Part of a small language model's weights: width 768, a variant of Muon for these matrices.
MLP neurons of a small language model. Each row is named by its layer, matrix (gate and up: input weights) and neuron, and shows model dimensions 240-367. Each number is 128 + 32 x the weight over its row's rms, rounded and kept within 0 to 255. Numbers have three digits each. A neuron's up and down rows have the sign that makes its largest values positive.
After each neuron's rows, "fires in" lists the words (lower case) most often at its 100 highest values on Wikipedia text that the model never trained on; "fires on" lists the tokens most often at its 100 highest values on Wikipedia text that the model never trained on. A number after a token or word is its count.

L5.gate1918:163155088114108132175128100199064124137150108137134106092101136103136127130117129096166107182152181141132121096123118104107170133087127174146190165113100135113083143082129092190183100162122140093086143122152164094113152081209130136130152085152153101108120140132149162140092062138093160125127092094100189109081107085114140186077172120114142144161102102088101118108171173034160170123101
L5.up1918:102141101169125198117133163134164095145177127084215120165156132163114173154171185114127145121132177121045094160128144115148118101140130142120180130047147097166149085190135088117157088110126167086135164147182191157137104154171113123154193095124162144140142177135152154109130133116180063114114112152180156135092096186150099135120119199105133146148134089151133093081128124053155121162073
fires in: "the" 26, "march" 10, "of" 8, "first" 6
fires on: " the" 26, " March" 10, " of" 8, " first" 6

L5.gate1539:137114144096113128067140116122164155169142069150093112106107149166107110097168163140095127124096107161141126081086171091179100121130169072125162126065099099142107130136116117121125192152122138123170110101141098159152168126145142086128087148097103056133106146145100128166086169166116165172148091097147112140117169076108110112104132077143179125124137156127135136089170131120118140130083
L5.up1539:149165110105095102157135155122159079104105133106070110172125133097104119139128153201135076113176107150126134084176184120141133208129201197151160171097115077021141189119161107091142122130119149121115083164115142130118154140111142137143172136115087123178116090111157141117111159132136177160090126124077132125124142106133138131041096133157120092078188127106102126087095134113146135088112
fires in: "to" 18, "at" 15, "can" 12, "a" 9, "atomic" 4, "climate" 4
fires on: " at" 21, " to" 21, " can" 14, " a" 8

L5.gate926:131136094117126161147124112132160170155190161078103109101113166175076087079163124092105130131077087098170084091192145132092132166155103142102174147088112113180128150142133143120088106108063119131104124162124124119203136128093150121147130134198051134139122115146083098152147176171138152148082116132147109180135122099144146084088113114161095087128122130134105115103144080090127175157148
L5.up926:119074139090171138112116132099136184134093100105130148161127116073115082094114146124168125086100087151103075111185095134101127142162099141123095105180090173149133078157108229105091084106106150162058211122203127120167195134141172119128150117072118142148161124098117114138107092128213123169123127108137118132123186127135150116109106137185128161132111178110134101124176162092160125135059
fires in: "to" 21, "in" 20, "on" 14, "for" 10, "with" 4
fires on: " to" 21, " in" 20, " on" 13, " for" 10, " with" 4

L5.gate310:147087084142152168122070143129144151155113124090119136174143136138138059103152128126167106091131111073098153133057173111118143138108054157050149069140141111175146150168143138177162144063087145115175159135105161148102098170122108175126117151153144065115103103113100056082104114163102101101093128113131121103139108147154133052151111087132138087110163159141148113188148125135157117122131
L5.up310:160153144138171128106064161069104159195107122139105142141151143137134076148149142109147133092106126125168124140130189143095109134137130106080136027141205063118118154176119134114122088069125120129127139158077111085129124158159120189113148142139163100140158136178078039138123123095150148209150120172105105088118179121118114095108112109114129102078175132101180115194127137127128098153183
fires in: "a" 80
fires on: " a" 76, "A" 19, " A" 5

L5.gate1417:130129122117144132119070187152088139188124119122136184123115165118127122173174130128187135100147095122072100076098093131157113129181166124118099090190075114132105200150158123147098122173128106136141140136142104128159113119133143095075173192141077129134157178138146116116179077071090114178096130129151109095135137096120152123123176125101155114123113100147118107124117143129172164075173
L5.up1417:183141163164108122142163161061112128122120114179143175176116144118173134138121161146191156126126175074139111151181116094135133138081096143099086101153120166139082151094119090153159143093194128079084148153119146136101154122154109093060141125082095182137152148135155137139163066169099113162080115112172098151097144101172134180145099129139147161123107167155124170176096098116185109092131
fires in: "the" 54
fires on: " the" 54, "0" 4

L5.gate1113:138182079135116098133130145120142122184086139154121185183144172159115144109060128167142180168171119154113170093148116106103132161117117174133171112154048117160149135126088123181128168123174133104080115162098122084111140055194111132103151102167127147055146071076113116158150140148137094079177124128123091132139118120097157153172202138087094212154132083089126138142152239097161157135161
L5.up1113:097077167169112071078121116106110154174090135178126124128171141154064055135108082122143105138128132121092106135119123092107131125130151119123151086121197097105200195138142128200126138109165122131099140105087118126105153141113118154158120098067097077119183117144133131150083111087157106167087143125141084094115076091059201136078103119167183080061155159112106133120138126142136152129150
fires in: "and" 76, "the" 10, "or" 6
fires on: " and" 76, " the" 10, " or" 5

L5.gate1329:081176122068062123101119163135141151121119158085152099131156132169095149136130120147136082167104109178155166154152090103125116140079160127065140038137100086085130101063084151128087089150113188174131091094153146160073082109077086190127149090190126109119143146112107091123101122107119104146107135116131093120059108156118121151117071162131107135108146103181114125099136181188059176097150
L5.up1329:115106121150134063120096201139104146087155132149132121174132144157136114123128251068136134112110068161129181086158100135126211117114142134148148164102105083105083170159139122183121160224121126160159145142194187064206143129093120132134191101133120114125067155123068098067146156093105118128138141114140105124100154128172121110127139127129075163109143131148141140167156083119105155171073
fires in: "had" 31, "have" 24, "has" 12, "having" 6
fires on: " had" 31, " have" 24, " has" 12, " having" 4

L5.gate1062:121123108183140116114133158138120104095148056141124137098118116138123085084118128139110161139148102120096136205091084138164145104118125075092116132129124160167159110081166156157113100142061153137132132120111187140204177126141079112095113127167158067202096103215064134153103144175080092151117083152102142096129136136131119019135134112122138119161182114081147137166196179147105096116113
L5.up1062:162163157079105070095126150118157167089136145187113127128129141135190152117130115145101143141143145113115166156062163086112149155082122127149135147089075161114108106137151152100112092090084100110121105136130132176118125156097145111128128049075099141155135085139130123126133112163145095115167151174164128051156091136110143090138215111169107160149127136119108177114136103137140173137092
fires in: "the" 76, "s" 9
fires on: " the" 76, "'s" 8

L5.gate1642:150095159117132128104094175142082088134141145095174099214155198146162168099158143133144066122141129139106132174141134184083165128075094140083150044154082119116156109078106161164128133167115148106122171143083190084069135180098148082101082097107120126069122088131078125123107063144095164125137116134148130139158153120135096153113112184164113171156095131225138125124160112117098205133134
L5.up1642:176115183104141099111180095168079158142127147185160096169159139184141114178219154137100104161108159171149139140130151154147125113132106128145124204117144166154108136106087159155150072076153155129152176157178146121155130157130110106171166156062073144133165099123136136157135170067089127065093104091193055117102129146087094139114137092120163147166144153149099167133076180139139113125106
fires in: "the" 56, "s" 7, "my" 5
fires on: " the" 55, "'s" 7, " My" 5

L5.gate986:171171134094151136152165155162161081075119143153082100146130126207152113155157161135143113124195092131148164120081142124065081101165196119106072061159094073119105122123145159117171161127106194173154129138097128090087148162083148149157080098138094111129068092174081164053159152143142132118134087168137135107117105153158163148161105130151165088068116147120113124179082110158093068081121
L5.up986:134107186090133199148122103162134133052158110159195104132075106095176096084097105161137106110111191152065090061118085103152149067210117122150097117087138098101074138106118174061127112152154146128092112112113165161125172111118126080140193191158178094106196080144123094147106175163120148103139111163125124154135097090158095128090163105133131169111150107127125142148051166145107116160112
fires in: "a" 48, "his" 8, "among" 4
fires on: " a" 48, "2" 7, " His" 5, "0" 4

L5.gate1802:087087095092098188100126159173136167098131165163124147108210107139136147131113129119139183100163131151163120155108181155176143118076186115095081106096160100119157082099156110112150115134095081183142127151096099137109134121146144134102048094116073148144129123161138152157138178093118154145157082160149091146080088073192129099111140099169092132127180161104115116170093146133171098101129
L5.up1802:137091144163162144080153130111138164096093185114143159160122091136117142169174149135097178114082145101166173102123124153062107145176224115157078109120059104124088075120132114147147138110119137177142144149139131141167115198125151122061136128076148070085145231139173125177171143118141114113116145192142062101097122135154120135084143117054153157108140112104133077157131110099054109149143
fires in: "on" 21, "in" 17, "to" 15, "over" 4
fires on: " on" 21, " in" 18, " to" 16, " at" 5, " under" 5, " over" 4

L5.gate2020:154095167148112118098172128088096084107114134128129144095153185132116065185105115178154114137124158182108120140124122081138125096133118105175075075102169129133015072119129117128120164144083144081110120138167160145153121149094121112146126105128116147145092153143142138058135093104138104143145146139118142139103153143150175115095138060143154177139119090094097104145110090080174172096123
L5.up2020:136174132149175107095166048094152095098125107140169132162151110130105119108121142116095090191141161111202127058166112176156159153114081125146110085138136087109143147106162157127057158129069106130128144174132149125142167165100089112129126122162145124105144090099106150112134115141212132115155128182142155129111064202086058078191187127130126095137140139147163138140150127154158085130122
fires in: "2022" 15, "2020" 10, "2021" 9, "2016" 6, "2024" 6, "2023" 5
fires on: "2" 73, "0" 18

L5.gate334:117132109127169125110109107167130177148098129120081162056076122135146083125120071178161105202162112124189139151103138182063159113140139128085168171168105115135173121118159150127131104138163120104143118106155134162126145153169238120161142072134134133155143130180115086065091087178128101151114118111166074129076118126048131178132059088127142124089113141209083119137141124156120068103178
L5.up334:114119116146148166159157130123076193118129110159072088128077100134121099111129072159109121139162146152199123120160211134134093157120138104106184119083077106155194195142195168135063089160071129207084138142113111131182186128118131152129110087193155104140073110120167104094111098140152105080101093134113132160138113134181089132101161154125102127099140053168133084155160136100155088142160
fires in: "to" 61, "would" 8, "were" 7, "been" 4
fires on: " to" 61, " would" 8, " were" 7, " been" 4

L5.gate464:154105119095115102134124134112112111118125112170129123109114133049181100124101103126075135143130098130096127169130078102150147123136102104144144123093136103156107069101140133165095151175124106130110142106096120152138161162079132126089136133151138109164103153150067116150145128164179109073131207169144134099118116148131108111100094088175113120146104136195043129063148143075158145154149
L5.up464:096151130131131145134122157146164170128109082144073088119234105175162084100035102154132132066126049140151132117162138084095148070126144124208163161145159104170097160136072134179108162102119143209093135085130147101146130127064118201115145139099142117155133070144097128170090096125144119103142107146121127119098102149096141152128112124146118094043125152100120066147112130121102098109119
fires in: "the" 24, "a" 15, "an" 7, "chief" 5
fires on: " the" 24, " a" 16, " an" 7, " Chief" 5

L5.gate1223:148119130155172105086098118141092116163133107111117208172124107143123105111076098162115106124153140143088130152103103149138185145177146099151159141110099099121067106127112158195165177169122149162143134145102151155174134081098135146123101146096184138078145138148080167163142120096141109144101075049102133116130191077122114146144127114139116113087109153205091069102113199111115167142113
L5.up1223:120096186078139098094184134134093061174138141128125130140114116141124125121107074131098097090108106089152122165133105065166133098118129144145093103126104134096123120116154148081138162098193145151115103080113117117125152129157156147166128161103112099031112130141100109128160134142102101133143163112125118132138124101132142161107081140097125136063119178103114104174145161141062129146118
fires in: "of" 22, "a" 15, "in" 12, "the" 11, "and" 6, "an" 5
fires on: " of" 22, " a" 16, " in" 12, " the" 11, " and" 6, " an" 5

L5.gate434:117130149139139100077096141088121115156147094120090123094080143091129088161143075077058143176119097102100118113100146123136195162151157102129163150110172096170117134158181140189170134098105067089144164078168092123125158160149127129114100109159172116165114149102091092071147184112064150076115088135143142148125111124098083131116139230116121125083138184217063112200136110158193142098102
L5.up434:104135119087139120101168164132089044125097163147130143121052148140142141163072184135144155113125101125106133140131176066115063134106166139118200122148130109121092147111115169115100110094118058127151154106080125168103117149140116154088068095053030115183164182148124145111123060108139057065154102125128112124127102147130147171128185120157117137104138054140133138184158188121115092103147
fires in: "would" 31, "could" 13, "to" 7, "should" 5, "may" 5
fires on: " would" 32, " could" 15, " should" 5, " to" 5, " may" 5

L5.gate1739:090170055115130076139109112123110119120122124082102144136152104103189124162128188123104135125112091079162149079090168170073192180209159161126159162133125109153119099107196114164081104128105145139091142120103094111144106169138119141183143109145151125112171067126139099096138159135121156115094100136086104160113083121082120129094112177073146130117123141123142138139151155138193112104205
L5.up1739:092202124083134114132132153101090114120118133145164187088162112106087066123114106166101071129115165166116122064113120139215120129088134164147119123162152126120138120117162103160114049139123106144116134104111153096117137169124146112151217118086137108169156087149105093123194178075181122171191094058065150138135080149172145086080080139141143140080105120115121109058134111141114116111098
fires in: "his" 32, "the" 21, "s" 14, "a" 7, "whose" 5, "their" 4
fires on: " the" 19, " his" 18, "'s" 13, " His" 11, " a" 7, " whose" 5

L5.gate541:144188153052135123140096147160178137095122142114095118088125137111090101077115131161092128109158098168118142156137152139158112118097081118193143135144185081169166122117136072157153071068112108047113105113089155128133151124149135129125110096115111103072117058106102128086072144118160134142151149183121152062136141123097114156083145147139108195172166208124116106122123149084088096119113
L5.up541:108142119120108152112132107072090131128076180154143130167158154127040130083055126169126084142107102126138100134094150168138113106111153139116121093143112099168195065118162159109167117110058178107116105152131130074120146129118159080113157144160112113117138079168135161097149126070119095114138157173165132152124146142182142162099127139119118181134154175135152069107091130132147136156142
fires in: "of" 25, "after" 9, "from" 8, "to" 6, "on" 6, "in" 6
fires on: " of" 25, " after" 8, " from" 8, " to" 6, " on" 6

L5.gate1:050127132128107110124146142116087166152137079134127179194148134140143105081159191164127091134174115151212118138120088147069100083104140064123200067065125154121064118087128147152119086150154096130175201148164079162169110140127139149117139196097100135081171196145068124078116143204137114160124125127075152158172155137177094146151123130127137106103128136107122099131121129173028123075144
L5.up1:171165125110105092173111112091137161173135135159142125123107086177091127114133170129111141095154130156082134168131141140066151091103118153085137137116117129184135148161112126167128136132160128103158154121148101142142157128164174111063103157153134146146098177168133132076119157159130083186121109144134101130098081122168142141085159172102063119117159094085177127105148073143147125154131
fires in: "in" 27, "the" 17, "of" 6, "from" 4, "changed" 4
fires on: " in" 28, " the" 17, " of" 6, " from" 4, " Gu" 4, " changed" 4

L5.gate210:116113107074078130155113143117123130135145126100145113119127126137097113209132154068164087072192133199136077062084134168128128140125144145143101124106146110112123183181121139109124054131026091140155113095133098136165118102116166105181174082184146175093069186094082126118149051150132088109092173113132129182088066109109136148171120132104113104139167194078140155137103072118082090085129
L5.up210:075092147117086147101148191077087093144115168197150118154105132151149064080150163127124144123145100121143137065104072128122083101125176110144011130167100137094107107088102138075120096145092105081129124158121139154093187113153152096195128072082096104095167135138104111148143094154151137093109125164070136121057128113107099140135136151133134170078087087142162122148100094102124149119116
fires in: "000" 51, "00" 5
fires on: "0" 66, " disp" 8, " comp" 8, " e" 4

L5.gate1072:180142111134158117070151158151150065177143129088146082087051161093072122064051126152162149143148173106131118175087146137136093175142133159161143088153091121170155107143111123120191099074106193121165168097172114131145102140143130077119164098169065150094097129135143135199088093066151126183101105161121114147132132145123134126147158113113114126102161126127116136118147136142117151114101
L5.up1072:173172056075206140094148138089121145152161145072190105129026139113122139183135146149101111123139113130090130163095194103125153133110123160126162134165056155132136165117121165167122120146135167093126134103114133146218103068172106132095122108111109100146146068128151050126120119073109139175164152137125100088150136121129108095083150148139139172151202153075158116097161153114123170102112
fires in: "the" 93
fires on: " the" 86, " The" 5

L5.gate52:106137078118125095165144151132186150151115142111126128171151142150136108095121068144150071136179152157122130121204157080097129141070198119138162121114084094087158156156106134109104129127015137163194121134145149117148143075095169063133165108130102106185087166185119137160079137120136141049049162148107115095107120149125090074068071122161115129124168157083143168076112141130179086160219
L5.up52:123076147140142145152146100171148115063104163136134052108111129178129132137120131136066143144177108126159130193166163196131116116166157146084071133122134164143199152134135159092146147117037124128136145108121118174174144078108170103102119100179159150132180132115132057096139103096096121088114138127131159157106182121132140117153044103145103192137156100138148103121140116120165073147142
fires in: "to" 19, "for" 7, "announced" 7, "that" 7, "is" 6, "was" 5
fires on: " to" 19, " for" 7, " announced" 7, " that" 7, " is" 6, " was" 5

L5.gate493:109177141124139158163169086076095164075100102091119183109157145168116164099198127092083109107101152095175145081147105189116133110128188142162165167161096159175112130113066114155101144104121132123153168059134127149172113087143148135153136144211153119166142102154148096178131109150166123144106154094168162176181142115092156102109158077110145100136108179118081097098128171092104144131125
L5.up493:136130095095146091087098168143082057161085170111067119161135113154138106148162145109146129140122176145111078122181063112129153094128132146145129132141120123166094156150129131095147191116153127132146165125107103147222181128157167142089107137172091141121117125119102145125124178101090125162114099082122079146079072109136117052100119169119111149084120112147148148111049155106119166078102
fires in: "to" 52, "of" 17, "la" 11, "a" 4
fires on: " to" 51, " of" 17, " La" 12, " la" 5, " a" 4

L5.gate912:102134082130142178172053104057095117140068068162084112145148134158109111087123117124078126111159121113082078158110101129090126108123167135078125161100150128111144092138124138148124081106135126124179107110141089107119163096121129179080107173120170156148079119119128119105123093116150073123075152086129110152091113142120101114130095065050210108096117117120160097130158155106186094084115
L5.up912:202126132154118154092185075132140131056117116174106147124178092121083148096131128134110111160150104138129119152099138137110156094102116084098121140149171109136119120176120117180156120178133142156194110092120159075090150136133100148090097116118104132194106177099083140111136107118181171082125082108104123127070131100155140147137077072152122103120105148061137076192105181069032150148116
fires in: "an" 55, "that" 14, "anambra" 5, "the" 4
fires on: " an" 48, " An" 24, " that" 11, "An" 6, " the" 4

L5.gate1076:114118080143175075115139107108118130140136111133089107061129101142166128149124098146181122126108144133083160154114182137173052077140105196115198115087095181170143141132131082151118086130105110070123093108079141168090186132143105110136152110132102077134097109137191106099178122115111124114054104151150112152078160130093118126120169151105062071165159127080038164167116076169165162127123
L5.up1076:088170154081174145111137091121076139160066128120137124193152120124141105169063088179137108160087096093130182106162148160129118120080154125152168090079117137114101098113130102149137108169095125115108128126118082109114168077120142116118183142141064190134175135167150149083137088185142127138156039102143138121066140151107094099089134119157125178153220106167144086162175163091068059153168
fires in: "to" 42, "and" 10, "version" 5, "with" 4
fires on: " to" 43, " and" 10, " version" 5, " with" 4

L5.gate802:163095147104113163086163148149079134149140171100155137142099171139082176143137193107140118093090136121142149103137147090168143121134180153110106120080068123085064086113123114209107169079122128082104151180099110128107153131118193136076084174063166139142134154144192118179139110161195106192087157136134107140141132166171115177087077130136192107109138114150128105099102144101059147088129
L5.up802:120175102148126134114111173170150146129152126139166121213128112198098156155133091174167171102118143133145112133129174121133134156104111109109137129119124105106180119159060116132102132144109081179097111119112135102158114088083183116126255115161131139177119176096084116107053084133133125111088115083121096149105106174090118131135078114111068097108178148176148133167119110126194111141153
fires in: "a" 77, "an" 11
fires on: " a" 78, " an" 11, "0" 4

L5.gate80:135090084151142108149112107097165079195153152153109121120145118144155155100090102152133056098144161101091108101188140146180116119133141121103137147122081072142086069116107164130149101099147189149129165156210083132153112101083116136151143123096117135109133104122098130128073145085155161161128128080156140165093117155121124161138105127142172187141107146136183087146056114160095126158075
L5.up80:117113147161157139131171095093116101170153158167126149174077090131115143160147100161115134161138176110083087131148153031176107135176098086105127131100095128103152129087131137143124154099152160124116138171189182116089125105091122144146117096116129118153114190135144163125150182102183087128101161148128130147094093149104100163074121158174106205118120158139119131126088043114108146146138
fires in: "in" 23, "of" 17, "yankees" 6, "to" 6
fires on: " in" 25, " of" 17, " Yankees" 6, " to" 6, "es" 5, "ators" 4

L5.gate96:133135116105138094085107160138081096116143158186091111147094104125092041116173194072156166102119103157116121133112151103135134075125061179091162077088106109130158147169090177105127161112122165110144102102146129114192130134117102098118163131082138125110066130132115100156201105100089138123142149140208108112173146150163148106089121136172110140146118136190133133065132127088149131151155
L5.up96:142166156137147095133111094149195081188189116075128112139103161159114103149090141094112151105097132122138159096137133131163065149069097143091088117136129093178164133119141179141127058134057132145093165102064098157137110135123135104172144111140094104159143110227111158184165120118101122159102111170154093154078133078187153124084122119164155185161144138146181161064103101129130120144104
fires in: "a" 30, "of" 20, "to" 13, "in" 5
fires on: " a" 30, " of" 20, " to" 13, " in" 5

L5.gate780:083126092150096103117084127100096163155151127142174135138127136128145111158126098154197156111132107110107098091107150155131090129067083117134169093124119176131165156172126142158159183169194106096148167127152123184158113103141094125120143106181122126133133187095115135132119174140103127171126160138082127137104137106112105097101079104120112115155148142107090143130095197152110144129141
L5.up780:134120132101143113096056124121123064135120100140080106127181145135089099144139159127075142180102126090063184125141115165147108120115117110152122093122134108145080151184169110114128108133101118106115189167127112109125140107116128124193145155140140054074123109128023146102118087092207127076123071196161158175168135137161087127164145113124165168082217143186127087130138170144103102199165
fires in: "have" 36, "has" 23, "had" 11, "also" 6
fires on: " have" 36, " has" 22, " had" 11, " also" 6

L5.gate1597:128150075175119184134176126127123161217061085132143095102181143098137123105156079159111172128094173115118101127139143087170141103098125099072119175108080132138165070096160130175159147110123115128103108110174137144175129122123140155124124085118093193146073185162162206109114111119179099102135144116098205123138114114123136127082110120116167111126146097109147135181160143071120143199126
L5.up1597:097172100133156177155121138135129157143157072121088088114112167132142168130200113203116101151128142132107138103160169092157179099146129159081192073183142137161091152125111114167164086156195064115129103113107110139090142151142150111112157100107159080104138138116103140126124108159100111136111132144134133216095080161180077136147120090115135082107139139173096107109136052085126160125154
fires in: "the" 24, "from" 14, "for" 11, "in" 9, "of" 8, "to" 5
fires on: " the" 23, " from" 14, " for" 11, " in" 9, " of" 8, " to" 5

L5.gate491:130138147178154146123129145141131072089070115106113189159119130153156069073106083200124114194118126112086114134127066143180170094048131177110179129107179130130126111099177093175101099145159103162105147127131111199092111078104133097154154143145153078111080121097108142126172158048106138134143101128133171134170147101154053144096062159098159158141118144048097147119078155088111187123124
L5.up491:131083116160149143117135065143122090110096144204109091110184159130182139121146083130137125111149089160190118103150084136157142092086130147135121176096097148168162151142124149116075105176180078100147163151137087141128097126126067121170120121207175108066094111133083096054159107128128139153153091120105204177130088134129124182118108120102152158152132165084135164091077162099145156062129
fires in: "2" 36, "25" 5, "2020" 4, "22" 4, "20" 4
fires on: "2" 76, "0" 19

L5.gate199:098173119178111065200091153102146127117084094158102255128177089091085121137138088132147152126125124156128114149079121168115126123103110077100116115136111162153132129111099141158055105185136190147155160151106130149088073147151085160134166058127101119100150146209167202093102152098126156155133152140162111107141168105122133131150142147127098126151149146109138133125187153162097116138093
L5.up199:183127106097112062108127191109086085159136036174147138080117176165125105122140159094114160130149103148120152135123111129092086097121121086174091090185144138147150170078170106145133146118160079033133127109176055119135160092093140115105152099146068159082185094139067122127169100108134131192197084109118143165119128059109142128129160145146152155088094128122083172098098117119069166156211
fires in: "and" 90, "with" 6
fires on: " and" 90, " with" 6

L5.gate1693:110117154068162132160166103124127154098133105084196142054095119187086166174164149139074080027092129097191149089191181112132170153127120115130092144128176097111199165167097147148138163126097122140122139166088102149155126078124165143089157152144166084104107064169094066151095177139118163175114143174123147093178071149125099177108088082120140056160097093130073136146124122079122104134123
L5.up1693:132149172183159180159074105168096111166109088163097098154120158114081057130091126109112166121175092139128113153140142198177123127093133125159132090117098091115121159119168115140112117121160182100117106128210169150068108127115128144064114100087137150136079148101100151124124131093076071116152101099157102173072176082145115167133156138174116172060162093134071101131174129138108108163137
fires in: "a" 21, "of" 19, "to" 15, "for" 8, "in" 6
fires on: " a" 21, " of" 19, " to" 15, " for" 8, " in" 6

L5.gate667:175130146110108098147122048154140125094152112203153072162075175099170082104133135152125108169124120108136064148170065192135133125149196160169157095149150115168148129088131148112124014082123083160156122100110117145121158064077211149098085140118153105130133151153081140095126162163122127100139093160103049157139147114097096118145146167130091122100129129125098082125197116136119122105177
L5.up667:112113135085140139128108047195130131137121150139146109182099116131107105124110082139133127134195127084153154135109071191136164147088149185174204148146196147133193119131128171134132045126098092117157109165145120176164131081112172171139174132122155101127126129099102144149184130141087120125162077129113080149128142090081095124121109061160123108134165132161123122148160124126142138139192
fires in: "to" 63, "help" 6, "helped" 6, "and" 6, "helps" 4
fires on: " to" 63, " help" 6, " helped" 6, " and" 6, "ps" 4

L5.gate513:100086108084122058128113144134118064142159135104159093138122136106075170067143146096105157080092073124148175143054151133062148100148122145162126063091126154085145107134103141127175099110122181099142165080116157113097075094077155135136120131088134158110103158202103139093157189136116166160110150157180162164092141164117081061090115130143166117139159155099161153069133137074109106185157
L5.up513:148124100100136098131091114107147126159121133086132125110143144129111143101138154158139141126135106112158212086075155135117180092134108095125076064098125151151145148131058111109164158133103183149157128108149152058112090137104109134122144195133078105154079088162088152064119189077139122151115120129138105142142109100120111144105150138147139082089171108130146141152121177146145120114172
fires in: "a" 41, "is" 11
fires on: " a" 41, " r" 13, " is" 11, " d" 6

L5.gate1916:162139130093083119186143134149128185109150087109100098106175143090186156137108123096109072111074116122113136147143154111172195121163117137153135102147105084196109155112145162147119140124173120142194088091149153147157158099140074138167099114167178136190144155166059092159146145214087111057150200138106127097115118157128169029103116172194135116123123099133100119136164157097107131108139
L5.up1916:174107174115113131143116174224146177105155103127134152081152103181187099179113122095105109121150158123090155105103171061107114144130121133138124081116119100124138158169135112148150169085100136164110112100108138121153126136158118110179198152173190101098148141154082069178144113102063071084133152227145076108142090154140076128117128089110157100155138092130170096113185206034134118099110
fires in: "a" 48, "an" 9
fires on: " a" 50, " an" 9

L5.gate1009:124212137095089088093147123114157124135135161167121241144078097079111120116113161152091135094134141173142107068138153120155146101136189177039116145121119084127152090118171197139170122124139141126109124184100100120147081116174201137143139167171109157167148165226081093171092123094101172142135172136103119101155102116177170091151139137095155145150145140151145091140133151101108198116103
L5.up1009:138160161121148051056143099138127114134099160146122108132066163117105200111115135115096163121121142161142146126054081154150073138148100119243172129074123158141146108116065099135172143164156088096155091119179183101144154139152130137086171091136148129132147120155091203117121024115127166172140125137179124143116118164113105114169102069139111093106110094172152177184101171103080195163121
fires in: "in" 24, "of" 15, "new" 12, "to" 11
fires on: " in" 24, " of" 15, " New" 12, " to" 11

L5.gate741:168141152006091194160157102115154070117063091109136196134161137111143155068167087183149164076143140129131085133132145139120137132097116126144083108129122183144113062209106113107063145083085134098094102132140171151150112090140140129149141092110145113166119125155094120149152102137162107097150147168184135091113189146124106114139108206086132153146125186083142130139099150150119125105109
L5.up741:145122085133109084047132045097059087090097144127111104138100092099180129117187136132099134119177113106180134136073160108127215099124157129146149099141101130128179101124183100201066134069144159175196171125130168158117095158084162197108157130067160123142094186125184131102124144154143113166114101125117119177050090146146149169166074143115155110067135141134138110162121124068100162104157
fires in: "to" 95
fires on: " to" 93

L5.gate765:124137107128096125188156139154078102123127102117122123104178130150107124089114170213137118071147149119181171115121149116143181136097107124122174040146117117103119168151142103144142143149187176051159176152144034131124129179145171087132075134134106070126124095187139084145092114102160180129153117068109142117104182144196132113182134124141113124109182108102152163073120165157057182149138
L5.up765:153143133106117133080101150168154136127210076096160146197124116171153113119070136144144117108167117215153090117172119222120101113054135137123128081181141148100116132129127168139151106172203071148151116091127130118152107162108096127139134113187156072135131072212085130155122085176151096109141121162092129185123148073148163120146138134132109087080123143109152160098109154163051133142132
fires in: "and" 42, "had" 26, "has" 11, "but" 10, "have" 5
fires on: " and" 42, " had" 26, " has" 11, " but" 10, " have" 5

L5.gate894:153122122150143120120164158122094127119139129139170126084096158086135166118156093141149146115137133114113167156153094126178097128123118163104156128159101083112099104153125181129149114118203139124140148099100096093169154109140099139120094123153135123071044155143117083112139145153116104086098131131086103150079160118180072151109100156120126096116136051117158214141136078095101091143067
L5.up894:097118156158142156056127125135104179109158129096161106117105144136085191185065107137145119155156141115079092144213113133133142142076086115105118118100112103071130098168164129112119063127139062110121202166129138100158129111131117079134078167139171143113123086087153170127135163090144142082123058125119109140166140088115121144097160156152126134138091156094139143168089110117159197142094
fires in: "the" 25, "by" 16, "states" 6, "to" 6
fires on: " the" 25, " by" 16, " States" 6, " to" 6, " local" 4, " state" 4